Weights of a small transformer language model.
Size: width 256, 4 heads of 64, vocabulary 8192, 12.3M parameters.
Architecture: rotary positions, untied embeddings.
Training: a variant of Muon for these matrices, 738M tokens, 5627 steps.
MLP neurons of a small language model. Each row is named by its layer, matrix (down: output weights) and neuron, and shows model dimensions 64-159. Each number is 50 + 10 x the weight over its row's rms, rounded and kept within 0 to 99. A neuron's up and down rows have the sign that makes its largest values positive.
After each neuron's rows, "fires before" lists the tokens most often just after its 100 highest values on Wikipedia text that the model never trained on. A number after a token or word is its count.

L6.down507:50 44 47 70 53 69 62 55 57 43 30 50 46 48 49 40 54 61 47 60 46 52 75 49 56 39 64 58 63 49 45 44 56 66 33 45 44 61 39 48 50 46 37 47 58 57 45 50 57 51 61 59 51 41 44 48 51 49 55 45 59 57 47 59 60 37 36 62 53 33 69 58 38 31 35 41 28 65 53 55 24 60 45 38 36 55 47 46 48 49 65 61 61 33 57 57
fires before: " in" 25, " on" 13, " by" 12, " at" 6, " of" 4

L5.down671:34 37 49 47 63 35 60 36 48 38 67 54 65 46 51 58 62 51 54 61 44 36 47 47 41 38 57 34 54 57 53 43 50 50 43 64 46 52 50 46 47 64 58 48 58 65 37 36 35 62 31 56 57 38 26 39 48 42 54 60 40 41 42 61 48 50 44 72 56 56 49 51 50 47 52 52 69 48 27 56 40 50 63 57 62 47 57 51 45 54 50 62 29 58 24 53
fires before: "s" 46, " the" 7, " was" 5

L6.down306:52 35 48 46 48 43 32 27 44 45 63 33 55 39 51 34 57 52 32 64 39 46 69 57 60 30 50 36 62 49 38 59 62 54 69 57 39 35 39 57 33 53 58 47 55 42 44 47 44 29 49 49 65 40 64 53 27 51 65 42 41 52 56 44 49 51 47 42 43 50 57 47 43 49 45 47 41 55 51 53 59 39 65 50 61 69 51 55 45 30 56 54 37 28 49 59
fires before: "{" 34, "\\" 26, "k" 17, "2" 5, "}" 4

L6.down314:63 41 32 49 47 53 42 43 48 65 54 57 60 40 39 49 34 49 56 48 55 38 20 45 46 50 51 54 51 56 59 49 66 57 73 49 50 44 48 45 44 58 57 56 38 52 61 37 34 53 42 52 50 50 50 53 37 37 49 47 44 53 34 60 57 69 60 55 45 56 48 52 42 62 70 58 34 65 68 35 49 42 49 49 50 58 55 48 64 55 34 52 55 58 61 56
fires before: " |" 79, " 0" 11

L5.down775:47 45 50 46 36 50 41 48 36 29 41 57 41 57 61 58 62 31 58 51 40 57 43 54 44 36 73 37 39 56 51 48 46 48 60 69 54 61 40 45 58 41 30 57 39 32 43 44 40 48 46 59 36 44 41 45 52 49 52 42 48 32 59 56 63 47 71 45 49 37 28 55 49 49 58 47 57 58 48 39 61 40 43 35 58 52 21 40 68 71 48 48 57 61 50 41
fires before: " as" 34, " on" 9, " in" 6, "ies" 5, "=" 5, " by" 4

L6.down684:37 36 64 46 38 63 51 38 64 49 50 62 50 45 53 51 68 52 56 59 43 38 24 66 53 39 23 54 62 59 60 51 57 46 48 57 45 30 43 37 73 54 53 59 45 37 45 42 56 57 47 39 54 34 44 43 38 46 44 45 49 42 60 58 70 76 55 49 56 44 39 52 56 50 53 43 39 59 60 51 39 55 46 74 43 40 59 55 63 48 48 47 59 65 50 55
fires before: "\n" 42, " |" 8, " –" 7, ")" 6, ":" 4

L5.down356:54 46 38 42 62 37 55 47 38 41 65 69 65 56 54 37 69 56 41 50 41 47 49 58 36 52 42 64 58 48 57 61 49 64 65 58 61 60 59 47 47 40 58 42 47 40 51 39 58 50 31 43 58 47 54 41 64 45 59 48 66 50 45 45 52 43 53 45 49 54 43 62 34 48 39 60 68 57 47 43 34 54 40 43 40 48 33 41 41 59 54 55 42 61 40 54
fires before: "-" 31, " |" 20, "." 9

L6.down225:51 51 40 43 43 41 32 55 43 44 50 54 69 40 53 52 44 58 63 64 47 58 15 54 62 42 52 50 49 43 57 52 56 46 48 57 39 59 56 59 61 51 41 58 38 55 50 61 55 44 40 59 51 69 61 47 57 35 66 56 28 42 49 53 38 51 42 58 63 43 58 58 73 58 55 52 64 51 43 58 57 52 44 39 58 29 52 49 33 35 56 60 39 65 30 43
fires before: "=" 54, " of" 24, " |" 7

L5.down267:47 46 36 54 51 52 64 53 62 68 40 61 48 63 38 65 40 44 41 52 48 44 44 40 40 63 50 45 61 69 30 46 39 41 41 32 57 49 49 51 64 41 52 58 46 42 51 58 51 44 54 42 51 36 39 58 50 45 26 61 45 30 39 54 39 50 61 59 43 32 44 55 51 47 58 41 46 64 39 45 41 58 36 34 56 52 51 35 53 55 46 59 64 42 47 66
fires before: "-" 96, "\n" 4

L5.down302:50 61 58 38 44 27 49 57 81 58 53 64 57 49 46 50 56 65 60 51 52 26 64 51 35 34 58 61 46 51 56 46 47 71 58 33 46 48 52 45 36 38 59 42 70 51 40 56 40 49 33 44 72 54 46 33 44 47 53 47 57 58 53 50 52 50 47 47 34 46 51 41 37 37 39 43 71 36 36 54 52 44 52 50 36 48 57 48 57 59 39 54 70 55 53 60
fires before: " |" 41, "." 16, " November" 4

L5.down723:47 51 59 54 53 62 62 50 52 49 59 50 48 53 59 51 55 51 41 47 48 48 84 43 57 40 48 69 48 45 60 29 36 53 55 35 71 57 55 45 58 33 57 44 50 49 48 38 42 44 47 43 36 53 46 40 59 55 56 56 45 66 55 51 46 35 43 55 46 50 51 46 55 42 48 68 62 31 61 52 50 41 62 55 51 62 35 50 47 57 37 50 48 46 50 46
fires before: "=" 100

L5.down178:49 55 43 55 60 36 54 40 57 47 42 52 54 49 40 51 34 50 54 43 37 50 96 61 39 66 14 50 52 54 38 52 45 66 51 37 25 50 42 42 50 50 48 45 51 64 31 44 41 48 59 50 68 58 42 52 44 58 54 49 64 65 47 49 53 57 39 63 66 51 48 51 41 45 47 39 30 60 62 46 69 37 56 50 54 38 53 59 55 49 42 59 51 46 43 50
fires before: "=" 87

L5.down469:53 47 54 40 55 51 58 55 57 50 59 63 48 63 56 40 46 63 38 47 51 48 99 46 44 46 44 49 47 60 57 47 40 49 52 41 54 51 58 37 38 54 55 45 56 55 51 45 60 55 56 53 45 54 46 58 48 54 53 49 52 49 54 51 44 39 49 45 58 49 45 52 49 54 51 51 50 50 53 43 41 45 61 57 49 56 53 43 56 58 33 48 52 47 45 52
fires before: "=" 100

L6.down434:30 46 64 43 51 28 52 56 44 60 39 56 43 57 65 56 56 65 59 36 44 62 40 53 41 50 52 55 42 37 36 47 63 41 43 68 62 64 63 66 47 48 48 43 52 40 39 66 62 58 50 48 75 62 59 61 43 53 50 47 38 50 56 31 39 66 48 59 63 55 67 44 61 53 57 53 67 45 23 46 49 57 54 64 53 51 68 45 55 60 49 46 52 52 51 55
fires before: "s" 57

L5.down117:55 46 61 49 47 57 61 58 47 53 39 50 53 55 56 32 60 43 43 40 51 51 18 54 65 43 49 58 55 51 38 49 68 32 58 45 49 51 43 50 48 53 44 55 28 53 54 63 54 42 52 63 60 47 38 55 40 48 36 44 55 34 54 55 43 64 46 53 49 39 49 47 55 41 69 59 71 36 49 67 54 57 45 50 57 57 55 43 45 32 58 56 43 37 40 40
fires before: "=" 45, " |" 29, "  " 4, "|" 4

L5.down246:42 45 48 53 55 47 40 55 53 45 64 36 67 43 42 47 47 46 55 44 51 62 99 41 46 46 48 50 46 50 49 64 29 56 34 51 45 47 49 49 46 44 42 56 59 44 49 59 53 34 56 54 50 46 53 52 67 35 54 43 58 46 45 55 44 43 54 33 56 47 64 51 56 60 39 53 41 63 51 45 46 47 62 43 45 55 46 27 53 55 72 54 48 59 48 53
fires before: "=" 82

L5.down482:31 54 49 48 31 38 49 46 65 30 72 34 54 49 62 64 50 49 55 35 53 49 65 49 64 56 60 58 53 67 39 53 23 48 45 33 45 40 59 50 52 56 58 51 69 49 56 48 44 48 50 77 46 49 54 43 50 54 50 61 62 59 62 54 61 40 49 64 34 51 61 48 35 43 45 47 56 56 46 58 45 41 53 58 58 39 55 53 65 20 37 34 62 65 47 58
fires before: "\n" 42, "|" 10, "\n\n" 9, "  " 6, " |" 5

L5.down363:42 52 59 47 39 55 44 43 57 57 41 56 39 32 55 42 50 45 36 57 47 45 99 52 41 44 33 57 41 49 63 58 45 52 53 56 54 57 56 48 50 73 60 55 59 56 45 40 49 51 46 40 66 48 51 60 45 68 55 37 43 52 50 35 58 61 41 52 34 58 44 55 49 43 57 54 51 55 38 45 33 38 53 53 52 42 53 59 54 64 50 59 61 50 52 38
fires before: "=" 100

L6.down75:43 58 44 37 55 48 53 66 54 39 40 58 55 46 71 58 63 58 68 55 47 42 77 55 35 51 60 44 58 39 60 49 60 59 52 46 51 53 38 64 59 46 46 49 40 48 51 62 46 27 64 53 35 46 46 46 50 57 54 49 54 47 51 59 43 51 31 52 39 54 49 65 64 49 49 47 69 40 63 42 45 44 32 46 45 39 54 24 48 74 45 32 49 40 47 48
fires before: "%" 56, " |" 32

L5.down377:32 63 54 39 49 52 58 35 66 42 38 43 58 44 52 41 61 61 53 62 38 51 70 62 38 56 48 56 48 73 35 46 54 65 40 40 51 56 40 46 42 61 44 54 69 54 55 36 61 52 60 55 62 60 31 51 46 53 59 65 56 60 37 64 49 50 61 53 49 43 41 63 54 63 37 59 46 46 37 58 33 54 62 59 61 41 51 46 55 55 47 54 46 29 70 36
fires before: ":" 45, " |" 13, "=" 11, "s" 5

L6.down435:39 40 54 57 55 55 67 61 54 51 48 58 47 54 32 51 52 57 55 52 43 59 56 53 43 37 39 74 47 48 69 47 55 48 37 62 55 40 64 64 49 58 58 40 55 64 38 41 82 34 69 52 55 67 49 52 69 52 50 45 44 48 48 48 38 51 62 38 44 52 41 54 47 58 49 62 59 42 56 40 62 31 34 60 64 47 44 52 46 58 58 44 52 26 43 64
fires before: "\n" 28, "." 17, ")" 8, " (" 5, " −" 5

L6.down475:59 56 42 48 40 47 37 63 47 35 46 53 57 64 63 38 68 70 58 51 56 62 72 35 51 47 61 34 29 39 59 38 56 44 48 36 58 55 51 52 57 61 52 51 53 56 26 60 39 45 26 49 42 55 37 41 55 47 55 49 41 48 55 56 35 48 43 45 54 28 42 29 61 48 46 62 48 33 62 62 48 39 50 61 52 50 60 53 31 49 41 46 51 56 59 65
fires before: " |" 48, "\n" 6, "\n\n" 6, " round" 4

L5.down765:43 46 63 43 46 59 34 50 66 38 55 63 53 54 39 38 58 47 46 56 52 54 99 43 40 52 34 65 45 57 61 42 38 52 56 50 58 43 48 35 35 42 51 37 66 48 60 43 68 49 53 40 47 54 53 54 59 60 52 55 42 40 44 49 40 49 51 44 47 58 50 49 34 48 43 47 45 56 54 41 41 44 68 51 57 53 48 34 44 57 39 55 45 37 68 47
fires before: "=" 100

L6.down429:46 52 60 47 54 36 69 61 57 48 58 44 55 58 36 40 37 48 66 53 63 33 44 42 58 53 24 45 45 51 38 75 43 62 50 61 56 39 51 62 52 43 56 31 56 47 40 39 51 39 55 56 72 55 49 25 57 58 57 62 47 52 61 53 50 41 51 53 49 40 56 26 56 61 53 43 38 56 60 49 70 42 39 48 48 57 56 53 55 56 41 60 59 41 48 34
fires before: "." 64, "-" 6, "p" 5

L5.down632:46 46 46 45 60 21 50 49 49 57 58 55 42 47 48 55 42 69 55 59 54 66 81 21 29 56 49 38 59 44 58 45 47 71 42 39 49 36 53 58 54 44 45 41 53 34 41 46 59 42 48 53 61 59 49 39 43 62 49 51 50 64 41 33 54 48 42 62 54 58 69 72 44 50 67 57 42 50 53 45 55 51 42 49 53 66 50 48 50 42 50 55 37 49 47 61
fires before: "s" 97

L6.down820:46 54 41 58 44 66 64 31 62 39 38 58 49 52 44 54 55 50 72 34 52 32 99 61 41 51 42 65 60 70 58 54 54 57 50 55 54 60 53 46 42 49 42 42 31 35 52 42 49 37 50 24 30 54 49 61 39 43 63 46 45 48 43 50 53 54 47 50 47 43 33 38 53 62 32 40 39 56 38 44 61 44 49 58 50 49 52 40 43 43 54 38 43 49 48 65
fires before: "\n" 79, "\n\n" 5

L5.down262:47 72 58 50 63 48 58 71 46 33 51 65 52 33 54 50 59 53 31 57 57 40 33 39 45 57 52 40 66 51 56 53 41 55 52 41 38 57 42 68 29 61 59 40 57 47 53 69 46 59 46 63 34 49 45 48 52 44 51 49 51 36 63 53 49 53 42 68 61 35 70 64 71 44 62 54 51 52 58 44 64 51 70 42 42 44 50 51 42 68 43 52 27 42 44 45
fires before: "s" 81

L5.down634:36 41 57 58 45 56 58 61 63 41 69 54 47 47 39 60 40 37 70 57 60 40 57 64 56 51 54 59 64 52 42 51 58 58 41 44 39 35 65 54 45 44 38 53 52 43 41 37 53 37 31 48 65 53 32 57 49 33 30 47 65 26 49 50 39 42 31 26 52 52 52 54 45 57 46 37 56 52 38 55 49 44 68 51 52 41 51 59 54 58 25 50 55 61 67 60
fires before: "=" 29, "\n" 13, "\n\n" 11, "|" 4

L6.down80:42 42 48 37 44 39 65 47 49 57 28 42 65 43 62 38 43 54 55 46 46 54 55 45 52 50 51 37 48 56 53 58 46 48 46 34 51 72 43 45 50 54 49 54 54 55 72 52 43 64 50 50 53 55 46 69 60 32 37 37 42 61 62 47 46 49 52 52 39 52 83 27 51 45 55 59 51 41 63 54 63 44 50 43 36 63 66 64 64 56 47 45 52 40 69 54
fires before: " |" 29, "|" 26, "–" 20, "-" 8

L5.down772:48 34 33 46 60 53 38 57 49 45 38 50 57 50 56 59 33 43 64 38 46 34 82 50 47 57 58 62 55 45 44 51 56 52 46 40 64 46 69 52 26 37 63 31 43 44 57 57 43 28 51 52 38 56 52 47 46 48 47 38 66 56 50 42 45 60 56 48 54 58 49 43 31 52 43 29 48 54 63 32 57 56 83 52 34 49 46 50 54 67 51 52 64 65 57 49
fires before: "\n" 36, "-" 23, "=" 14, "\n\n" 6

L5.down728:47 65 54 45 49 59 49 45 63 49 52 74 47 46 41 37 49 50 35 51 42 51 99 28 43 50 38 62 44 59 50 38 38 54 43 43 51 55 67 50 42 57 42 47 71 58 55 45 59 55 46 44 51 40 44 59 69 55 70 56 62 45 53 52 38 55 44 57 52 50 61 52 48 56 48 56 45 49 64 50 60 42 54 53 60 51 49 39 50 48 53 58 41 52 61 55
fires before: "=" 100

L6.down648:45 50 35 73 67 36 54 44 50 58 41 53 38 40 45 57 55 52 43 55 56 48 19 39 72 42 57 46 47 56 53 62 58 32 58 58 54 63 53 53 58 52 38 47 45 51 64 60 50 45 53 64 70 62 50 33 51 36 47 39 46 39 47 57 57 64 36 72 39 54 61 50 53 55 53 63 50 44 43 53 40 48 44 58 63 45 45 41 54 49 60 49 32 59 42 35
fires before: "=" 99

L5.down130:71 53 54 58 56 38 32 45 67 62 58 31 50 43 36 43 32 51 50 44 68 41 32 64 57 35 58 51 42 82 58 56 58 51 49 25 50 39 61 38 44 63 37 51 59 60 46 53 55 56 52 31 44 40 51 69 55 48 53 51 60 45 31 53 44 52 54 51 31 48 57 72 44 47 66 53 65 32 47 53 51 43 59 53 34 55 54 54 52 43 36 65 34 55 55 36
fires before: "," 52, " |" 14, "." 5, ":" 4

L5.down816:43 25 54 53 44 57 53 56 47 45 43 49 54 47 53 57 58 37 72 50 42 50 99 55 45 54 42 53 61 65 40 49 43 56 54 59 55 45 36 53 45 46 40 59 55 60 38 45 54 46 47 39 48 51 62 52 36 45 60 52 44 43 32 59 62 45 47 46 51 57 53 53 46 39 42 44 54 56 42 47 46 41 52 39 45 61 58 46 51 48 50 47 61 48 47 48
fires before: "=" 100

L5.down564:48 52 53 56 53 60 53 53 43 61 29 39 68 64 51 55 71 28 63 63 48 45 54 58 61 44 44 49 45 61 60 55 71 44 32 55 58 42 45 41 42 72 45 68 75 43 54 49 50 66 54 34 49 39 47 62 44 36 47 39 41 41 39 32 61 48 49 33 56 67 59 42 49 45 65 69 56 56 43 35 35 49 49 32 53 45 39 33 47 57 43 47 55 53 54 50
fires before: "-" 39, "\n" 9, "f" 5, "|" 5, "," 4

L5.down689:50 55 72 48 48 62 59 44 61 52 49 67 52 40 49 48 53 47 32 54 44 49 99 51 37 58 35 50 65 41 53 42 33 48 55 40 64 49 50 35 40 44 52 49 73 57 57 35 67 42 52 40 51 57 62 57 64 59 59 55 48 39 49 73 48 40 43 53 52 69 50 54 51 31 47 60 65 60 42 44 48 52 56 46 54 53 59 52 52 51 52 44 47 34 52 48
fires before: "=" 100

L5.down180:62 52 31 35 45 54 44 53 45 59 57 40 51 43 56 31 38 45 47 59 46 52 87 60 55 54 44 58 44 50 35 55 54 57 82 45 38 39 49 59 46 50 56 58 49 47 59 40 36 36 64 63 37 63 59 71 60 47 51 50 62 46 69 37 59 39 48 49 47 43 58 53 50 49 45 34 62 47 47 46 63 64 53 33 64 41 48 52 64 55 46 55 56 63 53 48
fires before: "=" 98

L6.down213:44 86 33 34 43 43 46 60 46 59 43 32 46 60 39 64 66 53 40 25 39 43 68 50 32 26 57 23 47 53 44 58 40 46 56 56 48 45 47 56 38 50 57 52 57 26 40 60 54 25 37 42 60 49 59 52 45 53 47 59 64 44 53 45 41 69 49 43 52 50 52 56 41 39 55 57 53 49 46 59 52 48 46 63 42 54 36 51 61 25 49 61 50 39 51 64
fires before: "math" 26, "\\" 11, "{" 7, "k" 7, "," 6, "ome" 6

L5.down778:45 48 43 39 45 46 55 62 54 55 49 61 48 60 53 62 63 46 38 49 53 49 47 42 57 56 60 45 54 36 50 72 53 52 28 47 56 49 52 57 52 54 46 31 66 37 52 52 54 44 44 67 50 38 41 43 38 47 44 41 51 59 41 63 43 33 31 50 56 49 49 43 37 60 65 53 54 49 57 54 73 54 53 64 57 60 44 51 52 63 46 64 65 61 54 50
fires before: "-" 95

L6.down733:63 47 31 50 42 35 56 57 50 51 31 52 54 40 47 51 52 54 54 31 52 50 27 57 54 32 63 34 43 49 48 52 78 46 43 47 29 59 61 70 63 46 56 70 46 38 49 34 49 68 45 52 60 31 45 52 47 39 41 63 37 58 66 48 65 41 61 45 57 56 64 47 50 52 55 60 44 60 44 64 61 69 50 50 52 49 33 66 56 45 69 49 56 49 43 39
fires before: "=" 98

L5.down32:41 62 47 44 34 68 50 49 56 53 59 40 49 53 46 49 52 47 53 49 64 54 61 63 39 38 11 56 56 62 47 46 48 34 49 40 52 69 41 50 45 43 42 64 59 45 50 51 59 60 44 43 67 62 46 48 65 38 52 66 60 45 38 48 52 62 50 73 53 59 48 39 52 54 51 62 47 55 47 48 41 46 45 30 46 53 74 52 51 69 31 45 48 48 38 60
fires before: " |" 28, "|" 26, ":" 11, "nt" 4

L5.down86:65 66 62 56 37 37 43 57 54 57 65 24 54 54 59 50 49 54 44 46 75 47 28 66 46 45 46 70 49 44 49 57 41 55 46 47 45 29 53 43 41 57 37 44 44 48 46 51 54 68 50 68 45 66 38 46 52 42 59 42 49 46 49 53 47 57 48 52 48 49 34 62 34 47 68 42 48 59 53 33 53 50 27 61 50 36 48 42 56 59 37 58 50 51 44 51
fires before: " |" 39, "." 31, ":" 5, " =" 4, "2" 4

L5.down813:50 55 40 50 35 41 72 50 50 34 48 39 43 45 52 41 55 53 40 57 51 55 98 44 45 47 41 41 50 46 50 43 36 61 48 65 44 50 56 48 62 55 45 65 61 24 37 41 66 62 49 34 64 60 65 60 47 59 43 41 47 51 37 53 49 36 40 30 49 58 56 50 51 54 42 37 32 38 44 61 46 43 56 54 38 60 39 42 51 47 36 42 56 54 50 51
fires before: "=" 69, "c" 4

L6.down810:47 62 52 56 58 48 69 46 56 41 53 48 61 41 54 55 56 46 54 29 54 39 43 48 40 34 36 38 54 45 40 52 53 60 67 72 52 54 44 41 39 34 47 48 43 63 52 59 58 31 31 59 56 50 52 42 25 38 49 32 61 58 47 49 50 65 40 65 48 40 54 58 60 64 53 54 51 56 69 48 56 52 47 60 46 39 52 66 74 53 48 58 30 55 39 41
fires before: "\n" 50, "-" 31

L5.down684:47 54 56 55 46 68 44 54 40 52 53 27 49 31 48 55 38 41 40 59 44 35 74 44 44 64 60 35 60 53 35 44 68 41 52 51 37 51 51 51 52 53 53 49 33 52 43 35 63 45 59 62 41 51 45 61 70 53 44 45 32 45 35 49 58 35 54 63 54 42 42 58 69 61 40 38 47 52 48 48 39 57 57 39 50 52 43 33 55 49 39 50 52 48 61 50
fires before: "-" 73, "election" 5, "han" 4

L5.down658:46 53 54 47 32 55 54 39 42 38 42 40 49 53 57 52 44 52 61 68 43 47 99 44 50 58 45 55 65 49 49 62 58 37 50 63 62 55 36 61 46 48 55 43 55 58 48 46 54 38 46 51 58 54 46 45 56 74 45 56 48 43 58 60 56 41 48 56 37 48 33 58 53 47 41 44 50 54 49 49 36 46 63 57 39 53 53 38 36 53 41 58 67 73 51 41
fires before: "=" 100

L6.down221:69 47 55 43 54 63 51 43 49 54 43 54 37 41 54 51 67 46 36 45 43 55 50 59 49 48 51 42 52 64 53 47 35 34 53 55 45 61 64 57 35 52 49 49 48 39 63 52 41 44 67 51 55 56 28 55 28 46 34 64 58 43 63 41 52 60 64 46 50 43 49 46 31 56 36 71 47 52 31 44 61 45 67 47 60 68 47 60 60 63 49 49 29 65 51 52
fires before: "." 24, "–" 18, "L" 5, " Louis" 4, "ad" 4

L5.down655:57 48 42 53 42 45 47 46 54 42 74 59 35 55 49 62 50 67 48 47 57 67 99 48 36 51 54 46 61 55 55 50 30 46 56 45 38 40 55 61 53 46 46 60 55 51 56 48 45 52 50 39 43 53 69 49 37 48 73 56 56 49 40 58 51 55 47 60 53 56 61 54 48 67 54 63 43 53 50 60 48 32 63 53 47 62 52 64 41 55 46 47 30 38 54 50
fires before: "=" 90, "s" 9

L6.down198:28 61 54 54 53 44 48 41 50 46 24 63 55 43 46 50 51 51 39 56 46 58 69 59 52 32 53 56 55 57 47 59 44 55 62 35 22 60 48 53 40 53 53 39 66 54 44 45 50 49 44 78 35 57 36 56 42 56 51 55 43 58 56 53 52 62 47 48 41 47 48 51 48 50 48 48 59 48 58 47 35 60 45 34 53 35 61 52 42 56 43 54 44 58 62 74
fires before: "." 25, "," 12, " of" 11, " and" 7, " in" 6, " are" 6

L5.down237:54 41 63 46 46 63 50 54 64 61 53 64 49 56 45 32 49 52 46 63 36 54 99 42 49 47 49 46 62 44 51 31 46 47 58 35 47 52 44 46 34 44 46 42 58 60 61 31 57 38 45 64 41 42 50 48 56 49 46 49 40 45 48 43 44 41 48 54 52 75 56 49 47 49 48 46 48 62 67 60 51 53 60 45 47 55 64 36 55 38 47 55 24 50 67 53
fires before: "=" 100

L5.down730:58 42 47 36 39 57 69 61 56 53 36 68 45 41 48 46 44 31 63 67 40 39 89 64 31 31 46 34 44 44 59 50 55 68 33 62 45 44 48 60 62 47 50 61 57 40 55 39 46 55 59 59 54 44 55 47 46 41 50 35 48 36 42 51 49 52 46 56 37 44 32 46 43 49 46 51 51 58 50 52 41 45 50 45 41 50 58 53 66 40 40 56 50 55 67 48
fires before: " |" 72, "%" 9, " (" 6

L6.down458:50 52 52 55 46 34 44 51 59 54 53 37 62 41 50 67 42 50 62 42 46 56 51 41 52 56 61 48 43 56 54 66 57 48 59 56 45 59 41 58 43 57 59 57 60 51 37 48 56 68 67 71 48 58 42 50 63 65 55 50 55 58 63 54 57 42 43 50 58 52 54 38 30 50 31 34 56 49 43 42 34 38 39 38 64 50 60 59 45 55 66 54 52 32 60 62
fires before: "," 44, "." 7, " –" 7, ")" 6

L6.down526:53 53 55 48 61 48 69 31 51 46 53 48 38 42 58 64 48 60 45 64 59 37 50 56 32 56 58 57 39 43 52 51 57 33 62 51 60 55 47 48 44 66 55 50 43 56 65 49 46 44 44 44 57 40 44 43 59 49 61 60 54 45 62 28 40 65 33 39 54 44 48 38 55 54 63 53 56 61 43 57 59 54 50 64 39 60 65 46 43 41 45 49 72 52 40 52
fires before: "s" 75, "t" 8

L6.down659:47 45 55 37 46 52 50 57 53 59 55 63 67 51 56 38 56 42 51 55 46 35 67 62 47 36 61 50 46 56 48 49 50 36 58 52 46 62 61 49 72 35 35 34 35 57 52 42 51 49 50 25 78 53 36 49 59 58 62 38 65 36 62 54 67 57 74 67 71 66 56 59 44 43 39 75 57 43 43 37 47 53 65 59 42 73 52 56 48 64 30 58 46 50 46 49
fires before: "." 42, "," 20, " million" 7

L5.down114:29 48 49 56 45 54 46 47 51 46 45 52 44 61 43 47 49 63 65 62 45 48 99 53 46 52 37 54 52 51 55 62 46 49 64 37 46 51 49 42 41 61 44 52 50 48 52 44 45 35 58 51 50 57 40 67 57 57 61 58 65 51 42 71 41 38 53 57 56 53 55 55 49 67 61 41 53 50 51 48 53 69 61 58 53 57 45 61 43 50 49 63 47 66 59 45
fires before: "=" 99

L6.down690:60 51 43 45 57 54 38 48 49 44 63 47 54 49 48 47 39 56 59 61 46 47 63 56 35 63 42 52 37 48 38 58 54 44 49 48 65 45 61 44 53 48 45 57 62 45 48 59 45 41 53 67 59 55 55 66 37 46 52 65 61 61 51 47 64 72 33 56 40 53 65 49 53 47 54 19 53 47 56 51 58 44 53 56 35 38 40 53 32 58 53 49 62 67 36 51
fires before: "-" 30, "  " 19, "=" 16

L6.down803:54 57 46 47 37 48 46 60 50 57 50 44 40 54 54 39 51 49 43 63 46 44 33 61 45 44 53 36 70 38 63 52 40 51 48 65 39 65 41 53 52 45 35 64 41 40 54 50 27 44 50 48 49 52 48 47 54 43 62 61 59 52 70 42 52 44 49 65 56 51 51 54 67 56 69 62 59 57 40 44 47 61 39 54 50 43 40 55 41 51 55 32 45 55 38 69
fires before: "=" 56, "I" 4

L6.down693:36 57 62 40 36 47 69 47 55 41 50 60 53 29 48 49 56 49 56 57 54 48 26 68 59 50 64 61 39 58 53 55 62 66 51 66 63 59 55 55 30 60 62 62 55 48 35 58 57 63 47 42 71 44 40 45 54 48 49 39 42 45 42 57 40 64 58 51 42 47 63 27 52 42 50 75 48 46 37 58 65 49 77 37 35 42 67 45 59 45 33 37 37 54 58 65
fires before: "s" 51, " first" 5, "class" 4

L5.down766:52 56 48 48 43 48 55 51 45 76 66 37 48 56 56 59 52 41 57 57 43 29 47 31 56 64 55 47 51 42 41 59 63 51 48 36 54 40 54 34 41 36 61 52 53 41 58 46 41 46 56 48 42 44 43 41 55 44 47 60 55 57 40 64 38 45 47 46 34 39 52 41 62 64 43 54 47 59 50 45 56 27 51 44 44 48 34 41 52 58 53 54 82 53 62 55
fires before: "-" 58, "\n" 10, " |" 5, "," 4